{
  "n_head": 5,
  "positions": "rope",
  "attn_scale": 0.125,
  "bias": "none",
  "tie_embeddings": false,
  "extras": ["capped logits"],
  "init_std_o": 0.00939,
  "lr": 0.00731,
  "lr_head": 0.00696,
  "grad_clip": 1.0,
  "warmup_steps": 200,
  "decay_fraction": 0.629,
  "final_lr_fraction": 0.0,
  "doc_mask": true,
  "dataset": "wikipedia_en"
}
MLP neurons of a small language model. Each row is named by its layer, matrix (gate and up: input weights) and neuron, and shows model dimensions 160-319. Each number is 128 + 32 x the weight over its row's rms, rounded and kept within 0 to 255. Numbers have three digits each. A neuron's up and down rows have the sign that makes its largest values positive.
A block is one neuron, or neurons of one layer that tend to fire together. After each block is what it responds to, as a language model described it from the Wikipedia text at the highest values.

L7.gate11:160116130124157149140129133187120145102212120085138163141100095139172125118129191214161133179106135116169170159124124145145105059167145152135103107201149141099147126139139165093067124123115118170150153178178136155163130110136100082151145117099112206148141113153180124194130172157117162137127135160097109172141153165119103099146185204124087111169086108144078176147145074125149113146109121058092126158143121206140102130143083087104125071137131117054130112159126123194105069125186137
L7.up11:150126154108130130111107091118158146142064064125125054122147071102156101120091145100111146125146182059115174167127073132110140138090093156127099066148107079146125157062213168096125152111172102143116073129152118061147112164131079124156168126162139132113103130163087134154105200146101141111173180177064071112170154117139128098148118065083093126099109149071108095156091213173119114122104156118120110123139123131127122155121056097132129089155130128139116140110114120162207130173171147
L7.gate144:116138117164124067102076081113092128128117152135131181101083067175117125130102175159126169164101113126156165117159093123053201138157145124108071173059213158128200117149080144126162113095150114103121162110105148087114109169095109120142150105138168157130086169089170148212162138159154125071182114189130139102190111182084108128142086104117171161121090133098128103147113193165128113128074133093139123086103120128198143190082108177126165161086132133158065174122114122136097150159099150
L7.up144:141162104120165132120121126128116134158095101107191117078064108097215151149124110143180166102095118135176143152096134116151156088077082127112096119139116203188139146119149124141167154125184119115121102140138129102092126068154159109139147088083117104147109159116113134163101107155160130155155164107132149070130153123162119152117123159149069167088098115125155092159133178159173106118078152047100106155158070164195149142064106131105165187151180115126102171109119125108126151144124172
L7.gate178:102126155148168130128143164119093119097140165109085134163074119112144176141156123104161138141134141109170154181176103136126112141102134089088073095129187125116163124124071172162144102119157102185174084125140141141148114150171121078101199112139176147090187168123132144115077173172105162130189112110085132114137083121094102100162076142192089108173131152182148155202152080110109144062106131193126080091092147088197143118075087131160105157098095137120116112133215103141150114115150136
L7.up178:141138067129187117130148165166139129146120049133122051123146088167132104135097116131106095143078119159089052145179129142119180179115154138153135154097117138136065174128083175144151078141097119142095072078133108141184096100113143166105102097121116102133165161126141154163101160073094099117103176103110144152134161083140153105130107174122176137140100143166121112132141086146121128124070108185124127167104116180093112159087088153155115134089153161107055107131106078135156163055125168
L7.gate191:147144164180215123091104124131108130096108150177136130110078078124107137071190168124138128153087148102152092094089126152175114141086106139096130105135196095077088109135123188075166138164172139097150131162148135145113113118081088102162144085106123133149136152131111126144099103149146090194115144121151129100140111120141134148129133165106128156115115153129086135200135080086143185117138143122160080143103156145136102129104104138152138128141104156179101063178201069137208156166147144
L7.up191:067098093115111144094077077104198156075030069116099088152087096142162173107120130164088127168139089138184089167121131172098119158084125111159138091129113166120161127082136175177126138035161164095090149151118119104102145133074136128057140188113167093158165134123087117117103133180054141030084136093169151122146161118128062171127078115158165154080118173147090213146122117135117122169120123141107113143141128138176139173083101097140157149103172146104145059082135078154150133129135139
L7.gate251:140139133079125086130131089170188179139144150126138113069085103120136074087184082117096150127113105148136140145126086091121090145150143170149149143162168152134111156098106116112155162050130076089172155161179113121123103146082159113141155096100170053121107210236173100118099161110135157161091152132173160116185112121144069189184083097085089118123201069168107139151134155180099187114088141061129129145124156080182105149084082167126077140144128157075100085169098104145140143085150130
L7.up251:136116127177154116096182122118177149049176121090107116162137115137070147149162180179194077131047066129152120093153113163121131126185105153179167193155128169116168176152135154142117121175140092096169105139168096126120186158149114154092119168118126149167145110130094157108118135118116154100168114171120076127109107071179110133137045081130131146061119143119109120088128132061100128186176175138164159114093100078135094141095143141134170163132157081169134126141117120127173111154060043
L7.gate329:069100101118114145109105118126090114128145101117162123120072097078110164167204105061133131128112114097132114116113079158135084083071135118139163133132084097096117077176150169117135095118112067136118118163159101153105179091136108115139139103138126108170128151102113097080174110091143115163091191176139081114166172127154123133157137165133122157107157188115131170092092129044165104136145188187164101100122169132135105099080112104170127122069078084176128140114094133125163164108125140
L7.up329:110131155142128152088127139136123153137160142104194143211117114115152098082070126124156150165123127081144107119115138111180115167136136159065127104159162109132118124204105110151139172164155092100125105127199142161130103115154151157140084122096107073124179125175084116119173138044148157148174117135155135137163148124207110082134109105174119129122189129139180127183095127171113117129120088146131092121127187132142164106088167163117077082176097095121167077156095080153152137097183093
L7.gate369:149149132131152168089080083142105107066104119141130081128117135114054097114151105128083101121151148115139126143113125145066150165132094095148159164099211089144155118054144161109160177190142213148167117131187133152135141103083108180139115171096137111174056122135087109095150159062175136182152128135126140167192171193100087144165067128153137112137130116165099095109091170128177132091082152120107059113158130099102149129062104172122173145065114129123172150137115134119149151127149105
L7.up369:112111115139126079139182120125111139130090124149110097115076124120064105116158089074131118101087111100182130146118089081124139153120104068132149075093158172105153136104175141103140195101175140099138091112141152155128159111093095160137148143132089164108078097111100095103118081076129172140156182092115135102123147130138193196166140091161150116180144112170137082203128152128173131130084156137130106110135117159151132105101105137141152099124119083147162149110048103098109112132118153
L7.gate784:166137217100099113139088169223064118121127085139144131102145103174129114160101079109123107100128147116181120100137053104089138176174097089110127157161114146105133121059099160117092150093138111136149133140169117181113151197193109106061101124148157163170106142136088190153142120094107190184105120114098133148168184115110103138071109155139098134125070097160079119158093096103149094161133128148157125129158101119121095151134123170149200139091166144132161102129114119117124115158151137
L7.up784:147132052182191140143120164163186098149118141170145151167111137198112153098151140101100107183159098100135193082124086103080128136153130148142115160117115145154146115084130039104136158132115153136099136162147133099142070118090095117114073078127121144071146145148130099121089143042117136110121088106165124159126166124164166159135067136160099167127142141217111148128097158137035111178181090118117096153072105126099127138172115128189164113164163118137072161156121094091141069108204140
Last word of a noun phrase or name that completes a prepositional object, right before punctuation or a preposition, e.g. League, department, Room.

L3.gate117:108098158168120147081100125112117126070134182143130106116086140152151102151085096089195161129191119111148125120156143144116092133162195134121065087147177143141138157120130108105126106127163060086127130103127115137139123143141096087089144190125141094151120113122096173111158073082083097174123191155110131194149118182084159145077098110168153161127118153128110169092139093088115097115135136076101168128138129142173205170079107163129093138122180130094144136094152122144135157110095121
L3.up117:138067175177138096180148119114092128097085139069172115081128127118133162100175149130119100149097148068067125197197158145133154157096094170081177087147149186104154113184124188019038097162099118129100160104124100069137147128103125112136115147087126117048111148132137100110173138129134126152094148156054151130071077142129078146123142113089139146135152101145120137123115205091085138142154130210147066104115119186104042106144145127126100134173112156119131080153075135126150113107120090
L3.gate255:106152091098121102081147082140108178074102144129103062147139108136128109130141097107159101124147102145116098166143129124102126151154142133113162158123193147110094150102157164086114139055123155127096172193144182193183099196157137105120150138134170125082171139164118124154148105136106149122117170149097202154126111156139086073133133148098126207130086107165128085190126085101091136166169146093041103163051147162142120160088113101158133098123130124045107143126108107125152166104104134
L3.up255:160144161141119169107108111120146104094171137077121157160112138141099137166167113129172115112072118139161074133124130174075106090180114059188053191166164129131160165142098135072076092108192131161138180175147131079144146197135137142108110125162098186147140128088090138079167144159093118079134143101119147211092152081151085125126081075103130171102158137167087114138127155104151099145104100093173080094172124150068107120115162128157138135130106138162159171128130105103156161102037166
L3.gate269:127107153120183164134123095065088161092149181130105095132124138137149135099135135091127195089131098153067163159181121174119125118168145155176125137132138082068066154135131125161127156136049106102134142115098137087149072134111061161135149148162163179137145140177199162119071143124126189145152118153156145125116172140089142181055138055161144147091093126077108133110165100162171081132137127133132201089139093135145101147080118108110054142134151130123144133106166147094061162109140102
L3.up269:155174151127214089106121075083109114068123156132142085194091149149131158170113101140177153142118139133160150142123167161156118083077145102154128083094167101193099120106178156148112097163102191170115157150087112131105128125136121106103092188110149128179130130156120166113105111164148144085172078173141192163118136160112115125126105146142145144093085097113149135121096126106152128120118151132125162143106102163130176214184075157143153096147097122105099137109157091144151161112131073
L3.gate282:091122124132130150178205138152134116102149124152145147165184140082119184118168155163132134115151100157120167111135127174151091096116110105122089094173162108165111151127111116065154084168095138145190061114075116165148125103168157103114142102137121081161143150081018138175104202124128096084134143132025077098133102177194095179097153121124152175170068129107126120164112093114122113158101114128101190094149113144069180149091201130134138144093131124155153126062159082150114199137166149
L3.up282:095182105098106081105167170110174050098095137105109062127164150152104117147138130136183081114136116102174120158122161159136163078179086091079082123174153124140099154129124169089172159150106151160156081177088158118122133071160089103100141116147107129134164098080116125124079154117069130106164151136090132146129171143149125145143130139138111154138129173137109129164121076092151127119158169067093164129123103101166113192115132095164114145146170129155041130092160100163149169052116130
L3.gate363:135161165128153127159129090078105152060111194138116091146183119108110152209109106135155114118163140133079137125130030103112132208080153142127127123130116094097082119122072168088149142116093137094134156167132200169186064165124139185136091140079084162126135141086128112098140090132141091111171090114112158110134084173137106087086123089049165167112071159199108128145114114106129138140139095102134126085163138176176116142149152126129135047143133096080131182146209099153125142052155143
L3.up363:110137113127169139061164144126116158099080091073133140151160115140146125080113066146131132094136096150135131101191172152149194131150108089161149092177185126059109081141094133107120145130131174116130132197089140097136111135106137158172171194105101148142127114084140087117115082145144090111113197162079183193144139128147111134091116114139133107119107091155149108140112100146112128103152164085126128151109110109081129132099153093134124128166134142085113171055136129116062124079139127
L3.gate447:113114113129119150068158100047150161107136162119114102188126110111128149131113152086112096127065062154143138128113122191138125175239121161147110100133130141137089114133183145163109076096135149138166100153109171142126121108081132094139165107165156126082150153126126121158081172085095134110165111142161150086128130070086096032160145077135116159167132117124158052130080119153189094102113169093119144117084116199152115115115136082135157091150148135199119132129110128144161136101096152
L3.up447:143133099100165105097097076140135107104097133192147165112121088144044114144145149105140130129132180181158105132095135176124180129121103121103099124143132126168079095097097133131147083095211161123169103099104116072069126091146121056174120137098156092109179132135157047114109139129172129156194054154121165157124110121194085189127135109121173147108143100147154070215119090164150125094156128112192108169116114210092130161102098114143123121121113148147074139130088110148164148141103099
L3.gate643:115132093113113101111153075127089079097181137103116126198115111164102129120114137152124131143144137100088124155127107146097151068137182056117145150132155144103113091099142133139138131059138122155119142167131148113146110166139072150063042116038147140150099095103133149081162144119148109094151137125106197095125147122104148137104116113121223163035196117157081125193151121086123175111137122126140178109084123129091180145116143169180105118051178127164133109113087158092172144113111099
L3.up643:124085114137177152145149182150167118111138058134081110225137104154132091113129122175135131125109118153090100157075121063107120165145178122142121176162165128110107118100104176149144087139075184094201085104127144098131108139135132105128114163162089166205166079133134191067135121111149102069184139111136097163104125096151091130129151124194109147129090138158146154125100139083145147115120123096138137149072159124127133213103100093140143081119122181169050146157162045109155128103124117
L3.gate817:054150141139104107129118158170088123131152160150133131076175122123109152162123130122168121151079089127175133145114193094096122093150061095067142157185164137121105071092132218116062158106147156119074098187100155113111160072106147089137124114118111139165129110064129096171138120137138159173152094093152102089138102091156136080128199126093092149164107104100102111154164125184126138155142162160130148173151101093094100142145078118068129099158129148069195112139136112148140152079107101
L3.up817:117122151086233110118163168122124082100103095112130156172123147164144112165106170094152124137091148156129155172137109129133138130089174143062119108074116123085114126180073197130181131088096195162163076175145136136129119135105196107082135102106127128145133142142148151163140108158096132076131116122153156139128133166107107099130104092150160167151162150146161160140150083090132100105156123107128129089094110186133136123120113110123154094139126149167095150108066084097147153108120088
Final word or word piece that closes a multiword title or proper name, often after of/for/the, e.g. Light, Soul, Year, Tour, Two.

L7.gate31:155087135092102123167153095176130134054190141135164170168075134177102135084155126097159145083162104116091056159155121105130158118088036156156109111144129126122141161125070127056186102143122128126173142177124166048125131159060175114100127083103132088193077126157140169113118182100130154178147107092104103169080116148112126154126123109104096126154135074112117161154093127190124109129071098100080101083162213098122130144154107103147094101104104150157149119083091139077117147134132158
L7.up31:165109153117148127110136120085138102143118142138104128129104125105081147136093067136082107171098131102090131134166123155075159172178114123129113142104139116162154134123153092133180161141147160074112111015136131196201152152131156099150110207133125110127162038101214179125135141122112078117154150116142140186064137171124151197160124156117071117124151090111130089148110133114183073145097103125126141082087112134155135115118122104132101140142095069210083127177125098142147105111142121
L7.gate98:132087201147088121089153097120156207143108143146122133113134123165127129052055073084110029061133218120138114130062124119146124119150064060134103175087088154104101166181130109114137130040143123174101097065077121120146092169079131137186122125124145153115134110129122136113110149159130093116101135131185189165121094113100074141109161142138131093134110087120128139118055105128102120154165070173125157114117143119123106186154131058121123118179130147090146114145199103144109117106138089
L7.up98:128109092189065097135140108181149105142143156121117092078114147146141100119105170162139117084135223082108125137124200164122123079122058129109137118132165182083131096130164153115104087075097111189079152150087156200114122136098137120156137132098092101178086098079161140176117120142126101128136145152121154200111064135159159116099177190098113122090087097121141093139091133154118123108157163140110158092100085157128128197106185155109157131194173108098144162136135180104129062103126190
L7.gate115:070161152105070101147155144093066150180140207142075082126115140131116137184103078156125149160127058141115121140095154148161118071105081119182167074084147066158122118117097098093110107060200175129093187127103149150065144109155106125156163140156153127106148103126130155117154099144149107137130079113167116111150135103084156124143068150054118144126154100130127155116050097091144152075237134162130139117126108148068112149177131116152145101140105132098167116127158145125111112124095114
L7.up115:160148168111143122184147082144144131169142111147141090088095117078116163146142153101114158146125178098129131131109124150123151154164124117095092109087128126113166170118061129164168113214109058123167061118150143093111098099150153126093090128167142154190108113115163170131110120117128138120136161099127162107149166160162091124140098176195119102152167120097061166121091043161130124166162148103102159135106106119157132129133178159122151129196189099162145123107175103178155080120122114
L7.gate271:113098088106063147153154131126122149091123114160137120167075121090149100115154098120081106151141158171116153098092139129140167126112082104163146151175137169154137141165111136152078143099152159157067131116118123195144158115129211111092122100107115111164143183095191148111129186122152122187101090049108126077037075129115153177181121101116127096136127099171104143112138122189084124012207095157122172117121067158135135100094155182145145183145121180143113116149066083150122199140177092
L7.up271:139123135100115165143173200126135131112112131147102149038132118128094104122175185098065061049127169107160185146116111159101109176157148154104130078097142123133098197157114074177147094133195161081108231072149159124122141136152169213099096132144151170119162150164160102126091132125100103114115130159087169156082108107116078093140136154152068130139153131116143137112110119108076083118117100147116100174089156137125122158110158061049152138147092120113136118153121083110083090129135087
L7.gate525:100161110125120096119139153138126107107120115087139153122092137159107147111066147092138088165114127079099090127180118090129161096125071100133137121112144151094142129138134162194133076152114142134092164158131114070108130148043153141097079178067080154165134174110189137104138145120114122156144074091115175111077066130077171171132140129181094089145153122034122153137106088105131108221086098074075081164174079075102145189134132116079161093167122160118118126146138092054126193109179126
L7.up525:155183103144110106125142126143071096145121113104157107074096096096106114087098198163149195146169134133157092111136176092164107103098107090106141157109112159113132087135123110164088138141147147082088209155113128129141133151045220170119091170113179126149084083104157112121151076135225140164068150091108171062140110169139184137100174145171116128130131085070098172175114149110190047150153094110122136136135062111095120169093121105164108080152099105176095126103119097119155195084149106
L7.gate559:098127105130165091132108119131141139126114148127126119121106166108107167143170127126078160163111174158181132134102220135143138095110079143106105031065135176138129157150141121135123153104111108151148214098161155104083147107194138105146104107099085105187086119129119186112144227189105169141135107141161033195090129103060141161164115110108188104127145107142142079118136117121148170114130098171154184135124167169154196125174139120100154127069108125125116137164164072115119094124139103
L7.up559:097132107106132094139114177140138108126125100082118122111080094109105096081128099087101090106088103134145127111089184073081121157107133112109127058073172147117099089140102124115093127127138084120099192136170075135130121116160159128156158126106107114076109144105121183161132175150116112134157117145156122144087117134117091165186117056120169132150143150190106125144160079131153130151200143179178126118125131210174160118166117112086138131090098077088122138148141164123119129168163134
L7.gate680:111131111125093198141121147119129156164115183183152166157119090129160061151139142186199146109101180147113142156098197135148099087174151163097138187070142151102066114160098108189105116113188063159145170147160193127134123176045140090135120122128119125135095128104117116138091065142129141179105099096116190131078118173173138156150128147170124087129077118142109141145070096148117148120153167139150134094155137108114103137150151087126108102167142122138160111130121109123090192087147091
L7.up680:112139108136160120110064171067184108090108107105146115057105147082133137154160067139174114163086103164115107089104126075176097137101112179233167134137196133083140150142170173184092105095120140133130142116110132133089154180131149187133104090170178101164162076104078078179128163111149101151179149095117139158146063134133133195130182072140104140137120136152145142150097106136140110090149151097155127080160100101117129148154083143050084170113060158096169086146157081091103147082165125
L7.gate807:129146118123164179130109154184119122101146093142093129081093145108111145209186140139075146112119135136112099161076150186158138106131092185111183113177150121134201110169158130173149138081187121177087177185097112143131142144113178137091150115098170139154096084177177152190145126069129084142158154119127149105146127131146174197106134132134138104143184151136119127066089102077205114113159073147082125037143128152105156182138167093134118105152055130124158164094111119109106145129103123
L7.up807:086105173157167134123122106165100103032122126112076058140149179112177063132111140117099107125075057143124129134086115089146135134161154129115093134147136139157155140137117143197104115118162151146145114132122180139089093129157163162102044129111134107114191111165051100124095125139152191140131151096123143153159104143196138118110112161138177108084136081108160116138143084075135132125159154113095180086118131134073140109130136133104094096143083149180161143088078175108093101134125143
Short vowel or vowel-ending subword pieces inside non-English names and words, often in tables, e.g. Lund-ga-ard, Kas-uga, Zen-ana, Om-ega.

L5.gate564:068162130107088137117149131165117132064172116159176114113130116083084090131133146108159093083137146129167107146166141127133062129107091094120154119123152137139155130139125149060185134117196171099150108100140121111129092103201158151086118088109101136158130103096178131119165201090138058114087170157122117130090186230120100165146144107089103116116180148147151085144165158108080194098113204124120113162041091133141115157107084111120095206128218152104131088164070150130122133126123152
L5.up564:092163146100119152142128124124142133172114133159192147091141082166141142111112132130121113089110119056150106128111129143122130195107114098063090132168117097129174126101105122109182156055122150175138184159157134050105059114145147105120093097106085147172165071136128129145181104139167187081099065165127109121112119136088136134162104125105209133090057121166124129130172100126052099111034143121158096061123089158075105133090154130114133141114083032142113169174072111184143136191086137
Final subword tokens completing multi-token proper names, mostly foreign places, peoples and institutions, like Slon-im, Beir-ut, Ekaterin-burg, Xavier-'s.

L3.gate58:105101128156123120077211154125156124072182120147112133134199117078048152146146090079174075156089122141185089106142109161144162127136156132094174135134135114152114112139120118094085156098167173140167148123169095107146147130130117106071123111175150116182141108095132126145137113095160144095149097104201126135142162120101155097116119139103164196171086112207165179103159178137140108092138103147111098142091097155109125070063124127127180097102139136154172143095162108096160123139087141
L3.up58:182141128100146163185099097169096176108135148109120209152114100152159101128104102164133136130129144113073109110185119113181117129156116139115106166144149161160169168149083154144137191091120133154079142126137177118142094180117183115156072115122123131139190171133102133161139146177084168167121180142139140153093157137116162114184156158116161175150073119103122042149129124131078105165063122047182125090133155175124149194154121124136091151138157104105095148067115067127086167115087140
L3.gate143:117088134138181056166108127133148144073176106167150118140154101054097086118087147094155110093135138102136084128128118157130111200125157150124146136146075133096123114132188112116095107083161124194156110100143158129153141132124172089155071150139079099158134100107106127121123138145170152166189114083161137114096152114089102164131169139190140152126098092147134105138164129150173136160124081169211126105077145163143135104135160123094119119128100089141150147109098151112177091119117226
L3.up143:096104137105151077124161135141128134150095146063111136121109143096078150152143183120055165121112112131147184104084139131174110139123109140157128164183106098142083129155144158135100107099137154153162089078096111138133169083041119106023126115133184132161097070146183116126092138161173129113159160113135189104137126158111146141179128116147142113136116113155121147154130145094152164137080144168121108097122137200133131115130176138091128091222122119093110102109055134107167112143149156
L3.gate322:125131146094087115150095088137162162141196134188106168171072174142095128154097053115156138122135135061116084168123115105104129107154101137100094130104120116108083161150068175115112119070121050153103159109129129128121147160120114180110156106139132089150160116117134075114130096123170114144099117113140154066137131161122141152146106219182124106121145123106100113122131114087124191121076112065105138227097139171150108128155127123056128131126185067090156131154107056145136125114179102
L3.up322:069227142150110153136137137172126163167174117083122140137117151143132102146140190115114051113129144124128161213061152141122167085094146163123118103061101065197134090175154131163094129171143213163159145135121114156153101121134129103123039152121133231069139127088131164114075149160155124181143115095085127074098162128104117158127098162152140160140083147085207117090099154137164160083152135162113090076153133111119172066136135102126157136111100108110113130084096145186137145106093155
L3.gate504:151158102131061087133122035169118152129107136144124147142146178177114131144068057098130064150145087077147126116103189118087112124147140151174139118109138149176155094136101143076159169118136136089114169130100128158147187092148123154156125100056143175131131132089111150134124177190168104137116119122053089106122175107077116174099120135107123121122144149146172072166190107046127086113122119155132172142113099145042184103138134117160111185149159154069098120193102100143056155129128197
L3.up504:096090162136172100139140108080134134156071136144123127126165137098091142142091174054112093165226141061133178128145114081134123094123117098119136103107115170119156084125176112082099138122081144180138150103136105162151128111128140107181123116104128119209055121056098083146151123182126115088082130091116090143089163106115181164143132096126197116079126132120085154142182130158112132116137079129129141105136121143181142154198135138133137191172126116126137143126107144140100133135161185
L3.gate508:123185094141161126186153111120115091130150190116146157104111115156112149116116186100117145116155151159146124174087126194098209128128205179148097083092128132134099107026108167108192167106094145183129138180106147135162136098140154104202117143078116120179145143130165123114098153140106180148120129091119119184078151091141143076173157133053146120099129078104104134119154129101123143165118156141130100141142076119168163166161121114224072045099110185120090125090131103069121158074086163
L3.up508:135115141187069118056102118121134101198148099164116181179127157079106114150132105188101117149083127102133073137040169146128114131123099153118132099114109076132141116138088139172127090095102106127101115125117138128129129199146110154139118116161089130140107121096147163069162120165208126105096193105131139144176168122167134132148136123147136148131149103176160132071119143128146164107089164124158161101157151130136125174188148087081113144199112097149082149137060152082089132101105098
L3.gate652:139140086078149072170125172106079120163164134127080102131112135154153063136163119124172087057142068089133128123134081164139168187113196143154153131122152139091132139150111137130081145158107123151095114162152159140137097184139159114148123138131143113138106151112104152140071148152122199194137122098111114110128109153141147139114177219095191088100130140142158094083157129127164072104117174129145091145112107173128133170128144105072106146119140116177086176126124156043141138129152089
L3.up652:078144098107145130146122123115140099157141136178133170158131172096152104123159130143166114090131116177124109068105080077149161191100123133087116120157113127121097143111121100150081111110106100138137146161059049176135110165148133123112118110110141132130137172129166173123134140108157126144072149118061150143147147142121188170146175182096089148171109125111149153121091057140172122142117118083185119126146088200093133133137137105107087115129133154133104172138083075140118113049115076
L3.gate764:096107104094136140163140172207178141124213127125089154105135130150127145079166072126130095149164116134147142123074126107163112135123153124141127159148075141090151128102077143079058089121127162145117141151120118065163096080105139109097082139133134097143101189165112101099158140184105188194115141158149120104109144112125126163099186166115080128113096161066117139178119117073115191171088076127164064086090094193105123111109075095110087149161117084091118124108085145099116176135114119
L3.up764:118114129123106110106127107185099121137144189162175150143102111176180154072082123098155127102114153168137184121108087072125136122181126124106095116108088095119142150180109140164097078125131069116163064151182185115123115128097123103130107134116168172107084193088118082120144130126143148099148114170190172133108121100168092150099107104128119115154089075036152185191128104132132094141085165105162113101136134173159138057088136167119156124136131088147199101075143146135161144091156174
L3.gate773:116125173134164141120131123117132171081132238176144111150147191120127133164140126107146151154103136141123074133165102115119049154133119109111175168120116069117123133143128143083098126072124187113123155074092174056087124098097127149119138082121128131135101171066117084120118130095119125082128141125173140130140076172109061176101117152064094125109168140083119120118171106158157099131102151155110100100108098156156107180136135116121155123093156125156163129141122111107148167119096166
L3.up773:122087128140116082179144137149141144121117117068106142129152183144147137123147123063111104127106120104098143164133095044129120113124153108116126107104148141127082099137133135132158146129118116146144149100114138161207105102129118033126057154133175166124132117146072105148144049180143168082105084085104072127119171141078176133095116107075112156178144080126171123153083132114086128143144140114149126099168126066143145144168142134116111113142122166065154134155128138129111105048129155
Final or inner subword pieces of split foreign proper names, mostly places and people, such as Halicarnass-us, Damasc-us, Charalampop-oul-os, Karlov-y.

L5.gate164:156121137240151116163168067152108116103114152134097128176179120083102166140118038138111086161129092147134131175089105185072111140104107121171134158100130101120178131125137202066156158124159223127176079143116122081122118136103078118138100128123130121135086136077166068092113097114186132144113130141102135204121129144143088130128174097112060176150168146178116103143104164143109146073166091112113113116155085113144129166111149126142161154102141117192085128194116093127128188102108141
L5.up164:157100152132185087055143157119088069096175129111161092168129156170138128136145153110091171128167127158134179085141153155109132115106110127150137155165163143118078154158161154170192095100111150130124151139099114107148107134125108142040122179134203150108163078182173113080138097132143160100134102202084142119164158119099124128087094117144073142152149123103115143119090116122091123154123126132130165105150072140131122130149118091093140125145116165165188108092130140114123109146097111
Word pieces inside capitalized words in proper titles and names of works, organizations, projects and sports, such as She-ep, L-ingu-istics, Forever We Stand.